python train.py --n_layer=11 --d_model=512 --positions="rope" --rope_fraction=1.0 --parallel_block=false --init_std_o=0.0062 --beta2=0.95 --final_lr_fraction=0.0 --steps=13743 --dataset="wikipedia_en"
MLP neurons of a small language model. Each row is named by its layer, matrix (gate and up: input weights; down: output weights) and neuron, and shows model dimensions 48-143. Each number is 500 + 40 x the weight over its row's rms, rounded and kept within 0 to 999. Numbers have three digits each. A neuron's up and down rows have the sign that makes its largest values positive.
After each neuron's rows, "fires after" lists the tokens most often just before its 100 highest values on Wikipedia text that the model never trained on; "fires before" lists the tokens most often just after its 100 highest values on Wikipedia text that the model never trained on.

L7.gate765:566486398457508457531467483477479471540536589508441411478492532529498534540512449575570521479529551550492543507506504557545492519539500503490510427487557478472487515467491476530520421425480468464504533522432515526492488455435512582495400515510505471462501454511451463467477501436571496507
L7.up765:558549446470482417562483471507530508517515444525506452498544563491518496421448498463529496485441458428459494446459483479550467449509450517448450520492499443484523530476569423465487561486483495468518442475519452530520476437514544491449528468539533513584556502426474546469540463480445474516
L7.down765:470514491547462472506519540518453494516430522478574557518502454494469473539459452480501446521555557579488467456482540558417476472482473453518516471575483556438596430520434510455464511454552505545494543417486469577467452534498506430518532476531484481466481547526435496476468546580512515546
fires after: " |", "|", "."
fires before: "|", " |", "\n", "%"

L7.gate333:540438468564425500469522507525478447474465505474472576523455535501510495493521441512462562418468459452483480411468553516609468518524570487441581453478461483506497593542470485587447519478555527542479593534429473457463477523472495505503498510473511560545495533524512444463558470527513557529
L7.up333:522568545441542522452517428559493502508520578505392549489509573517483456499492523482477510516537504531512524523457441544475464535509500420449531496564437548525527430447532450473532492497575501501453469486472488483467454488519464528530533482467516520479523483573569444523508588445510496534
L7.down333:459476509496445471476500491448453488469523498516503437573418453465512498500533505508513485444494507551521481468517515522543523482546428488566467528439574477515496497751464471489503491510505476508486548498484529506521525494516556525456477555499470516501561520511484485497469448462507469527
fires after: "\n\n", "."
fires before: "=", "-"

L4.gate529:425518535504454470473491531545419451523470624437564496513464498523506495470562504480485518476454550525566502468523480512439525536490501514548478456462491559538519447492472528490503478436423594560491493505475496512475461511479509542497481521548488513452459489513474557512427488516516500514
L4.up529:411454475520553472441540458448437519478510514432494446536495478454551532525516510473492480498407628435478480453466458501544482424500501491478440519529510551511538492477493548475430427431473535481536512550520422522478552496513540482499488630514564448460428519589416466544523511546468600556
L4.down529:573523549499529480547461569471547487526562523546517510462483499509480487505521514440509481468600438484548489537518465552461477514407461526436535510577526479450507498517565521502542504512474508551400415400462556467453505535507478479461524511533418465556529493515572480529486498514506443524
fires after: " |", "–", " Van", " van", "Se"
fires before: " |", "uv", "+", " Du", "che"

L4.gate828:538475380578472509556469481555485501487536508508522453532428457474466429558558448497529432509499505498544450507498558526564514480524452542543517527451526439491444482464511552487556408385535472495439574574505551501465542538490515457474509459536581580449512554453491498486517468504521537569
L4.up828:491536506511507471552482510436528467473552534527464447478468547515496500412521471475543536482542514481501526572468535480494547487532489499515537570514545462426502494496524523510542458507440546476560475605531403499490547521535486512427464476481420481523515492503551472542467494434491514518
L4.down828:497460453470516487455471445543516499529493487503545485524510413525505484497476479510560454480431440581552532508507500511514457465541505473566493510414517475533509463410449473486460505487532494558474574466501512495486529426434546537497491518511569565422484510460515513530529476479550501489
fires after: "=", " /", " 4"
fires before: "\n", "\n\n"

L4.gate504:526522468540507493607502537488542511527444513545517517491520521520502499540478543536553429509533501545551521581438521490464447519555475510523534462478454457486472566541485542455509506532522443492590475457460493541539484456513487509560451458571552569514496438405539525453475591499481431427
L4.up504:535563511420549502525514462505471521438553516512526540493415519474487565527459549494472436533459554534573524533495446554487458508521527474476504499520516429514537531478488522447490520481513519481509528471549422527441514550465528494528535554489586541433507551460565513502495540489520415535
L4.down504:492451452524477494542465502530563547495429532491473504487557413518486497411484481451488530474500450470442549473547503572566533386545540507500489528418447466503437526361519483485476487513518519539466504513496521475615540518523516532532482468500493454498527514453389488458443490523500479496
fires after: "-", "|", " the"
fires before: "-"

L2.gate681:552458516482518500526512512399548467448465580500502507461453477540527461542545467502524532522477571490530517440522473483491437484468523487518481475446439474505415486453525502509522474523497539561538470500502501498471415464516521479527500473471542493519511514503509534509480504476513473506
L2.up681:514452502570571506503491562446463489524535518505541493456479517499498488523499428470570498457458531500541509503520430419510446528568435493476464534478524534456440567494523496511525507487524530532485511450451570496480461468522490470503500529502569536510530506496472519454427480508504517528
L2.down681:522493488538539463435470533534439509549532529526517502536497481511476483470553548460560449521468485439526507432531440473487478545543488472379469535467502438467513559454448501555493580487497510558516522393436483488466539527466504526414485548476478521450573487617465522475509520583497541489
fires after: "|", "-"
fires before: "-", "|"

L8.gate900:509597471495472479471423477561525476576472450468462512511451476493470587566526470536518521495530480459494470515463509509542504536494489519544446521414526540514488430506570554463526512526581479466418544480583451475517586511468470485411499475532515433461474475537448478521511476432518512494
L8.up900:502499448467450486543505484468542419520447600516407472486461560534452520474440502487435512421473525415490510551461534472443455542516553506541526537423472407465439477504458497427549504522470464505551431499509528492515517487500497490535442463490496495499466481547496518511561532546471497489
L8.down900:512416494530472495524514545510448531563471500487531547461487512472528503519495478536549444448517540541464450539560517501555508507446497518497556433523444496493471468612506525483510505443593539533496479497508518492484500537592449533409415564503582504529528521464471529477484406437504497477
fires after: "=", " at", "  ", " of"
fires before: "\n", "\n\n"

L8.gate712:477471483485456482490446456409430412435532537482553453460463489452608521514565454448502463444519532526527490483462486464553461536550534511498467571489540526496478498448583452558549499487483495540477528471492482508486512460515463488457524509517459489594501488514534518544500494542485452529
L8.up712:519567453483524465541511459573518452560540466492549535492531482501507552477509479458493489411524399473466455507475471492499510526515476484495431430492474578582462494488503530468409516478525507464501546478501525552437546505578483441443497473494458459474508497491513582494537514453453481528
L8.down712:518491493559429465549464539499469506496528495479501402427489501474546479426484529480519489563488591526549507484415487518513494491483496505569595516491464452503507466489541505493515545420453434561467432393522453530429501503517461504476453559557549534441488497449537460536466511556513491545
fires after: "-", " |"
fires before: "|"

L4.gate265:608453468570530520498470534505485467521586524492467489467523544480452498492547485547520585521556498461497459533537436491475479548511458438556502410495556516503451520449512507451548504543492515483565524489525535551449488554475548541506523500481442539442543405508572466577496508526511441479
L4.up265:535528541556498455497524470530495500494474486456503485536464484527412475459483496484584490516562503474447445463520535518447450469514497495436433493395469458527523487485495411475515487465589450595546558438494462498544494579441510487469445463485525503566514482500510475486521462536442569475
L4.down265:508446520593537489482533422501475468515445490573551470425492513582481524556494534492474469494510438436520493411511492500492530545515523471405496538519443430522502475608525533489580539524545448498546494471510520530490502488512468505490478477505491523478513529514525536498535540489528490504
fires after: "=", " =", "s"
fires before: "=", "\n\n"

L2.gate854:549497500588505549531461487481454435472449440553559473556531608482488470517556495553507471518472485539503544457476517523502494576472527484492493444481464535498507497477485464449530460555478552499548475569491536490472514436540407531435482507504545445548453475518577472473462515495488500502
L2.up854:520491512480484471534483542511484422519433504538515485498520543497512527496552477497524533449527621490515484453578508523536507525471515523475518479494526521519528555485535576480492508419521521518504516460477499546412517453529512563493510501497487449490471464452434507453541542417479507446
L2.down854:462475479561471508463482451520606483494503534468473567520481430510416533478491451495476546438436434476567476365551485528505524452573460454513532573482450479450481482546480515510534507507428539498471481414532515504444536537467487470543500493466519560537564515498468522443488449508537459485
fires after: "-", "|", "(", " (", "in", "and"
fires before: "-", ")", "|", "law"

L7.gate893:493487424460427537549583519569558521557542514536501455502534584529426445488445450443512538492496430531463481488520482510583565546537473477504482373488513502516470455506476409478485480580538479475445469493460488518460471509486518528472459535494518559475576522523516510518542512501551466558
L7.up893:576505476456415518549518453505542503593519538508489452522498529490510501511545517515492574459516495515490520477504497522511534443476481486535487503446526461493495509455518470469554461462546486448483478526520546519540441513487510563487507512519485528501584450478491570539447526427572462478
L7.down893:510580560527495568522497499487546517489522461485495519543503417353398543533562513410510467534454433515498493528533558517552454489448516517496532481518483506433541443500552482491555497578484503541484497427486474458536485483489485476472477527484509483441431503518496428493479492565519515590
fires after: " |", "|", "  ", " 0"
fires before: "|", " |", "\n", "–"

L2.gate640:400515570581415536501544449497476453570498516508499514526503484524447452431550434436468562463526447504487550481515465536464441508545494439526535547403494451569536490468536433472469470450484546479458486500500527496496508480464580523554525415559517520522473440522463520547497533560503489528
L2.up640:510497481485484553452467541460488480569435452473453506542524500488470466492505539460525473493556539469435490537465570442494522479525447429581518520496515434526542505467483512439472506508543529510472485553523505473559473566484368493548524447528439617495486476436450508496494507545431458472
L2.down640:446540505456517521489496481474439532553527572517543494534499535510517467409471457380525513480481514502521544538510503495545471454461543495479461514507558509440588512733557464510538498487456530517428495530516469541482473476486566493478521453504529500484533468487497459501517525472482477466
fires after: "\n\n"
fires before: "="

L2.gate311:564508497433496497582568540468453493492536473483493513497515412526456534543535510523508461522449544523434452414449545512507476499484502531518528482445572431513477497498541596475547447497497558518500440464581482465539549545446492488495512540480489480451458527486519550465504452479502525527
L2.up311:577505442489583514485479455439415489511528526604472479495417384516530514494490490531530476508497514446485528538441491458544458508521482556431603523509524537440463565528481508500423392552475470525492517526506473481437452479552495508474514517537540476509524506476518479483465557444444559494
L2.down311:514440514469528452450441530458422509494463530535508505464438460526523501457497493476495424494534513499447539507493530454541429483537516507447518480447503418534505503515461487554458386474479508551449502497474501552495443490510561526449449492494526535465517550457501473540536509500469435534
fires after: "="
fires before: "\n", "\n\n", "="

L4.gate341:503459486566496536446472497533503544497550517558578509506529506463538524440541439515529532477521586472547514507510536495507547519484605474482510517484485483558537490475547475505564502520541565514543529463553450509449474554500510525552449527460475467483471521520481527561567569534577450570
L4.up341:519530484527522434589511431418464486423483505516487525470446511607470455521499470590493411478483449479559436486582494476494453469493503533539485450434476519518460492483544462520560473598488524535475541552483523464528520504493520468468472515498535439504469499515500485508420469465438514538
L4.down341:551562485494539450461467493522518452463540528469526464498514439475551547469580517530532518522564563411545545502488506514497471498428529527510490522439436471504481539417488450462548495493532465484513538551565496538494486533513514520532445469471489500522494542491438558482497556465548481516
fires after: "="
fires before: "\n", "\n\n", "="

L4.gate947:490478548489463429428499460486583437568514500488496514501532558423433525542499481470465535580520460480498518456466547465530505530512496410474543487445465513524451541482494485456461570520501500460507488394510487552478566592479488635484452533435437521520520463479472477446502435593534441525
L4.up947:525486543541533508571481528496546547496473462509459542492510534522534546439489502512502482452500508479526509592534466529478418515475502500556452481465470501524429525549543421524531487512473501528481520516455480454531480588491580486439492542520488491450499516478557519504449520527488526517
L4.down947:411521488482462469450520470515491423409460517576505493447466526523427457534547496478537532547435540597534490471515493533512512517517447530497524515479498488469527464406523560488513512498445548507488501414493417496451599484513474551463475517485498470555454530485493461462527458437528443476
fires after: "-", "|", " in"
fires before: "-"

L8.gate343:557501444543503507506514520490477448533430544545462489520492497454489462578518513496430566431541555526462536497558427504521478547527492549494475508463524469562507555417517555454479466522466568579499515525458533400488466546509499463581499474501524472499526496497537449602477515478538495494
L8.up343:423488560456502484431490524522602424552490531462562527445439491481539555493507617525493530498450422444469515511515543462541492516478563538499513497442552506501510515491500553516471486492433504538528459498531488511373524533482460489522482469469539466522537458474490534496499528506544493557
L8.down343:496409485485536537541495543419484530518539505511570515502534504527474462462506476469546530476546462535465511476525492488476540510456427468531465461489556525487571450481483464502532490522475479461499561533514484453469477566518481498544491518497565555468441431546426543524484525492532443466
fires after: ":", "°", "|"
fires before: " |", ".", "\n", "′", "\n\n", "-"

L7.gate621:547491511440487473519539461471464458503504590448505459488437527441520497493463503511526564534571454477546474460357468562494516512504488477468488534495528550515490434454526480460484500507544514496511536485478509548424540527532470514487457551452586451471558517477494495524508524533522418600
L7.up621:478461487479539504493438554536482512440446524534426507513485571466510431490492513479443483442438536539525490442506471457567474498534537511428566503560576507510501516486465508496514545478486546490562479472481510469520548484550514530606471521551540445520518524463553472545482505437484466517
L7.down621:538517476536460578521454576479563550549456494522538412466455442540521488575540440517541532532565449495503449476473489436547476460504470483489480503477444522443462500430535444569463515446470487535496510539464515443502497553513494520529484476447524397455416456473556581480479459426457532490
fires after: "-", "\n\n", ")", " details"
fires before: "-", "=", " office", ".", ":"

L7.gate579:464539474483481498472512421525482436558471533535514481495499516501518548565586539545508565462482471437461519430521482545526546496439509532613471517471496496507560494456452552493473502577521532510472475573552513499450529549527492498475565494459481450481498449502433482556456453504440528515
L7.up579:500472458524502544547537549451537456531474512606455537469486410522482524559501492518520527532535543497467536523567449507510533473486475455547518568519546456487476567482452546497480557459479479530500547469553514523450479493562458506568535462476444477571542413470472518509485474450490500405
L7.down579:515492463490492451455523500560554520480468496487531543511464475484466414479497493491527433490477461541539537495472525531503474542479506568494497462480528519445477406494430490518494494524484474357482494519423457470437419519477483514408458427547493477417455496514528488521464589486532558545
fires after: "–", "19", "-"
fires before: " |", ")", "\n", ","

L2.gate60:511537493534420500494499514492503556534501524540479506570445524434571464531580490426482494524520498507425458451497461558502485478495498507509445504480509489490461479478493513494502473486510479507482404484539532563528522531504532506529452484479530600499532492447450508447509486498447531480
L2.up60:496473472450535485539440513501511476470541456524506524481520544450624526543470466537510358496515467533532430457548472475440552530521561512491516454491474475551418565525506572490497544476471502473520501456481512454524507488604420495509511481429467466530592501538504534461529462469481460467
L2.down60:479514517533537448528537472501632507489438455551518453403512491487452519575464525559451403533485476502546477483532496530423556423497525473542560493501443503500466475423515523546478517501548490504538566448456522456443445469531539538531508505515411498522492497508539510488502528511472513518
fires after: "-", "\n\n"
fires before: "-", "\n"

L8.gate170:513466462507540511429480469505391523494586467486475474515555522510540502562511461494495472409522513519505526455538492522545521508456483473520433473467512551424513490426485506434512520551536514524476545470595432502575488485511500520504535540498498518474508449527444573539565479504529461516
L8.up170:523419535587527507479441531495547508417548497489479534506503460508475515504482501524523492388507482480482496559398544446491434465506471556548481555571582489570476435501476441479505554499454492578552520545487515525533462478491593464537555447454443497527461567489560459584517469541492515516
L8.down170:456434448447487564496475510493507495528498495512453542476531488609531440460527488478596467461495468563490555479516516550513510461543452525508542454480535490498417512420489510467471460481573482458509463498544491523514480524482413532547448485450467531512492495489456456513469554540529451483
fires after: " |", "|", "-"
fires before: " |", "."

L4.gate168:510426470536494453541531546549453515514507516501583536564479448480535572453518522462505505452432513502581522496457507489498519530475490478431499475463518489455497542414557524467481522543487547518434511519537492511485527492487474535502463490506533534542483508522451512504520488481516502478
L4.up168:461464560444490487513492556461493444435439464493498465485529475425499493529542484421575466471476448467525449501437417462505492552505486530442562489537579488490514566519535470553482520488518578473472472532495483532465466550450593557571461499468510452566515452484533485478527530473507504492
L4.down168:507511465512583512484414535418548507511497503550436479438416505537478420589507454485526533438525468475505467489492418509454463480605489497533514528444529512443538524482554477543551489529435540422507460539477490484492482544446528450561451427452479431474520531516536493461493495522481506505
fires after: "-", "|", "Se", "On"
fires before: "-"

L7.gate547:535472483537478483559526440517475462523505490486485487566490534524528496572555488561487527443494524442528470444500529511472522511502514437459476534485469492599494409424470434484530478464548453516446475498511482482482495498496505548440501470476589520532497540522464474534482505455483435546
L7.up547:535467462569497517522480509569481466470476497469494526549501555587506548559520504549535481473512541452495445499535530480520551534500473489478438486528505524557548420491439416512502452536491503488513559537525479472452498450537467503452534471475531555571500517552442454494505467484468467484
L7.down547:504526545530514470480478569489465496533546543479460489304489512569556534541535461491472556495532516513546517381594509521508582487489528533533451538507490525530510484776487493504524479506502538461474567509480497507494503510504513501488519476495518513524492478522442531471489514467481484509
fires after: "\n\n"
fires before: "="

L7.gate485:535464413512446557492569502482480411539523526462450496516476542484539566514510479441508508409508515551486459549479526532485524518475428520548407502495525484471578472466484419427442487527539511496425515465483557514508486487519479432488424468470506488503530534511440455491581524442494444526
L7.up485:511475479490490525487479469492477474452539479487455466512471513448443448484434524432427495525442521464479430480488497509545539459522525507471471479441484524536470541472441459463516487510521552541430577443491544540446520521509599457428446506500533463475493465530526483462500517471511484526
L7.down485:525541577467509425496484512537514568496477488471436473463538448516485493420546518572552517485534514516546478484510528569485489588484446455508496528493461521469498548586520503568481513619492463529457524552528458512530530486477481502537544514466513481449470496550483607442458510461497507469
fires after: " |", "-", "|", " 1", " 0"
fires before: "|", " |", "2", "0"

L7.gate219:470571414432572467537558465469527505547508534486580464507454540478541486598448445495482481428467523468562496486442549515455532536480490489474499514488529509471426498442534504486388439470585493522513480462471555519476485471470453550467502527458620511500476499463517523481539567534484496541
L7.up219:568510521448508434564525532459508577464463541493550508456528472520477435453557447482471540494466572565510510472483517480501507527543539576478441501499439495528498521501497544532490540479558532520494421462523452456526514561515448457467499437540594560466476463487476491442458491502486491573
L7.down219:465476590523435529500511506439540469488499496387422477368496494489507562493520545491504532472557491426427546568491503521497496470560512539478525482453485508492523540611511529488470522546531458493484495560493466538464538473456490531494478484475523475531486516525512512566499493511497522486
fires after: "=", " =", "\n\n"
fires before: "\n", "\n\n", "="

L7.gate4:512417447564479536507540492493530406446465498567494412523463404485445573489484465554504585451493491481542443473478444514531541479531505480526501524569478477521502449454510527506524552497506558501437508569535505505424550514555486544578507462496444485453441521517525533472493515530477503531
L7.up4:486562492438499463493489479493545503506462485471458484479589479479492486537519461498524525442513550516423443449499510491547417537486503515554449584465511619525465535481530520506537508497474466473490592521477521459578513553549523501509503502506466517524556560508424545463489495489510509550
L7.down4:511492463496548503507529506510525461550499513515564438459497535472529513530543453546489423499518538539469492500505521496522547467530546501538527453506412490484486444576544557481496541508521494509516484558487501593464455543432514512593453551428551453430520494476535505525490535497548510562
fires after: "-", "|"
fires before: "-"

L7.gate848:548492445504572545509558548488469475504481544462463500542523469466467567577499535556516505461459514497470508398495487505569530479472425519510533554537499480553499518427523522458477523462470481501376518512486492472514497497568499556492508453533478566492569542508431480491522463453476400462
L7.up848:480483529529492517455493544435542464581538450469551477548493524554487432561485519527589502491504518532472428445554503443415501578443518499477528541506548512581471485517482450507494491539514424563436508501555513504455474505524424531488547541497508417549517524500604429498566560488489490548
L7.down848:495481475503555507477505463558499609407433487465486590409483451539517467520538491519494521433507531438475512495498524585535448467489440442461480538553455528537515483365540519462526522477494420502519461497504552480476467499506449505450479496521554461585476498537502510455505508536547436474
fires after: "-", ")", " |"
fires before: "-", "|", ":"

L4.gate19:497445537526442535459477505412488542520464515526504482544420458527547527484520472528540504620521557511626540547433454513494474535536541489519500513455515478479513474454477511578496488470471577485502511485600580471482491567442475554490445462453528543544523521491549542472519580562543473498
L4.up19:533543439505420527596600519515444585508460464555556467551500441449433541479523536510500515507486476573485500496563481528515463538551509542492546541494476450482454508461453438437506529589545550444510511514556470542488501505518515513518436446614499521487515462454499546506468531510508468428
L4.down19:546519567503501549518483419577533443440490515560517467459448537522497479506513518596492443492521565523554479488477526427494544506543495488540455442450524477480503497449438523589505497444472472558457553482493560470486588577473474470463546551413520449546477539443474498480489526443517482508
fires after: "|", "-", " a", " U", " an", " A"
fires before: "-", "S"

L7.gate366:540480430441485479578532482494602485585499540511432462438561544503526436560494525542529589538484507495502479408497478512535499538518474565542440470533473461525517509452552506492469462494519511450461437557527536514499480484480564486495508540550516479541656510506525551471472445394515469474
L7.up366:575454426476455543562547483531512471602494599514478430486481600544512482546528496505446484454491493517535521503508482525580480467462563445526516493412553471514472517409504494485531417516512482400490465543496534510472488492494541507492585472487552539510589466494447509493464587433499460531
L7.down366:489486526574516557469484549460569559485507493466540544434509421480509581465529518481535537480518511566553432454454556493489517596547463512459533513554424446494500471579523439502546478514506512547472592459508503593500538486481536430488456467444472482464454573485492455539585494493514449510
fires after: " |", "|", " 0", " 1"
fires before: "|", " |", "\n"

L2.gate730:598476459520449487542505458497552479450501476530464482485469517528512528508548475569539519512459518547516571479540554520507554584555559488501537446414431505520472507479552447514555490489547477489531587488530492549488487469476451405413445474472513497572425543514530539459510471444539409538
L2.up730:566457462532467525490485500550489435449507538504498488448554502544516472456483397528517607479560546514539487532505498478496500489579512478604469563481513514519458555468519454538548579488467491505578548526517514536444511472509525462467503461410448511543464585498509527450499513464577456500
L2.down730:489487441466529474489461546522401439456478512526497456495569442501530528450494485471490491487600529461553484545448486427468470446591522450541507533503532526459552583522490527516475559482541478505561457606532512526494558521563593571535460495485486499525513520541400490462433502498543541498
fires after: "-", "%", "  ", " 0"
fires before: "\n", "-", " 0", " −"

L7.gate22:485436495573540513525599472542435466497493538513515452500502511545525489569533485554527576465493524452521491454482502546500521556543490415521454490459475498584513424455470457515511406493530540433448525455513466466456502508480501565437505463433617485500484478513487497520550480473508441517
L7.up22:510404530549509497484530481529497452486456510480442502453509496570519473499485458492477548495467532492452463501540508528499534553519506425529417471505489566488556415515428413486466423541555513473438542539493456490466482491465509451474512521458572551556508573548437431487487453508468426485
L7.down22:462525538538512473498486542497469483490510505468497473304512533537518509517530476484511544483504513491528540422519500537517538504526500518502459489476481500528492472864470475500495470503519525471496513503478510508479515504529519509481512458453547522497468477496475517481482523468471504523
fires after: "\n\n"
fires before: "="

L8.gate306:492481446460447481485559517518534461559437543477432409511548506494438464503487468513508492553459510507463519452532468581511527481502516543540493486484473498494490555400447456418537502470455460509457543551509487472554411446476459516522552484511524479512474490508411436504517492502409533471
L8.up306:519424474583557527440569444427475546425536497545501525491525456514463467449587523486551537533549476541472515477533498530478491508462490526492424505489474541491463486536489418527459528485541539466519568473480583400517491496505499426461567475439551478495471551478466505505484500569468501569
L8.down306:453550515490521497488485564479480528493483478506470454461556490455549535513512455563469431510489464489526443566481377572511490487562509443409490511545473477502497490548514534546496514489459527452517528475456477455501543477412467456500531518470486495492497534480487607600496507469460487423
fires after: " |", "|", "%"
fires before: " |", "\n", "|"

L7.gate541:518507522485455471568546436464474437430415532533602531602469562504565525463553429486470528426545536444516536416486471494481540520455566472476488485483452451576441631476567476523511468496437554506443524510466470517544491499478504449481496481403523459547537590473497542426558478494510450505
L7.up541:518515477533461546495475549484527463521607446447508541492450470546501501551586548499510448488507468508521477502496470433450506506549522496531491472480511490572452520478510538536515550482556488532469596489483477501537602548456451530466549542454559548472511555418522513474475536502452533462
L7.down541:436495470512452572581553594517464520471486515513470550498494502510556529444527504495466467538505435494553481516488412535507475504457476479521487544482500441502441480476519498404488471467469387486495543489512538436438509502588519538502452507512539495542441448425500519480495494505462441458
fires after: "|", "-", "^"
fires before: "-", "2"

L4.gate101:529481513531461553488459509447466507516563542448507545608505473477474465476557476459479463512527501536461456473472482506490487408447493423560458489459473458534472483513481361460528490504476542465454522449478516526545465525499529522482458517500529552439513442474464585529508537570536472512
L4.up101:419480518543384471510518480519511536549473454503585490452473562506460461573528406445540510468477498455541517541492579420490523483490484479478458580518466468455479462503508483454464458503444525490579507526503472510467503484417585543467483509548538564456482434514398512441530597499489551457
L4.down101:492462471513495589484473518502505467569520446449537563523555520420423482469469529484477507493484517426474504563502487565571462458479496502462439502552449503507511532424480488440504509492539529554425584499482471501475453459439487513576473505531614556530454473531453576511512539526595557569
fires after: "\n\n"
fires before: "="

L7.gate199:529471453473475556562484442502527471542504497515470507519485554521527475516463503535425505492477539491454494457524525512538515482459485524515447518506485557458519534503506533466449574493490532539559587483513429476497530484568530546556512430451595462459476541461488476503535489495526440526
L7.up199:508482468473428510480563547498432452551536485470423419496544456557432514512508513454523473531491541484497472548474461565493477526547497450529587528445477445552468490468518442435514496475567478509465512463472518509470518495419494593464539467496476539476564453479433486493488472573499577560
L7.down199:527451457489538543456456564523482497502481507458456479440478560495554533470500451458431523524506516505471452481497543510584551558533474510496454514509505505481507520473518450519500494530526493465431505465468501453537552499539516526486490452510532475500480514504495470439532496477464441535
fires after: "\n\n"
fires before: "="

L7.gate1016:516499508486529481482528460518460438472521479421458571481521542443487560526473482530580588526421509461545476518497479536508495539535561430499430419498495520533462510521480510486515439443530452464448482523468462564497497535502479554512536509491546561399441494531537485456468560452518461512
L7.up1016:566535451480532477500466489529501507485498504480434496503474479552519495538499481542465485545495604463589556459491521547507508494525534467495508510503492535487513502479534503569477486496461478483556453524487448451480445499475485517464512450477526525603513536537485520468524568478440539473
L7.down1016:467497475552513456518537480515495488473462480535548476341508465490498486448456497602477492497475490567534454518523479521438543561524452520545479486470474563528476508686446479484449464540521459495506541504460502521437502506504553487533476503513494458454454475520461517474518537492518548461
fires after: "\n\n"
fires before: "="

L8.gate901:477506514478514491499521457497501473459514517547555433534496570497472511600547549524481486519462484522545468488532525438489540536514524471505463485422560544505528516453437513530531511428577479569461554498495583509536518484527454529452562478531448540481494512480545519571573517443543497486
L8.up901:525388458487410555524467472469555575455532563524486431543494499465421466537567480484477536525524460483459510507466505448470518574485450436547431509545550514527548502472514458478410597467451453524508548549448540550449465500511458482464507488489435476515447534485560508512589544468511490525
L8.down901:548521544558468496452480477478518540549476503431527471464553503507510464537478493487565443498475492516516454520475412488508504418517537463519477473468474492540461457542487458510483474467511530506538451523463478442471505429505511454491521570518501581508503485518463479498436543583467504518
fires after: "|", " (", " |", "′", "\n"
fires before: ".", " |", "″", "|", ")"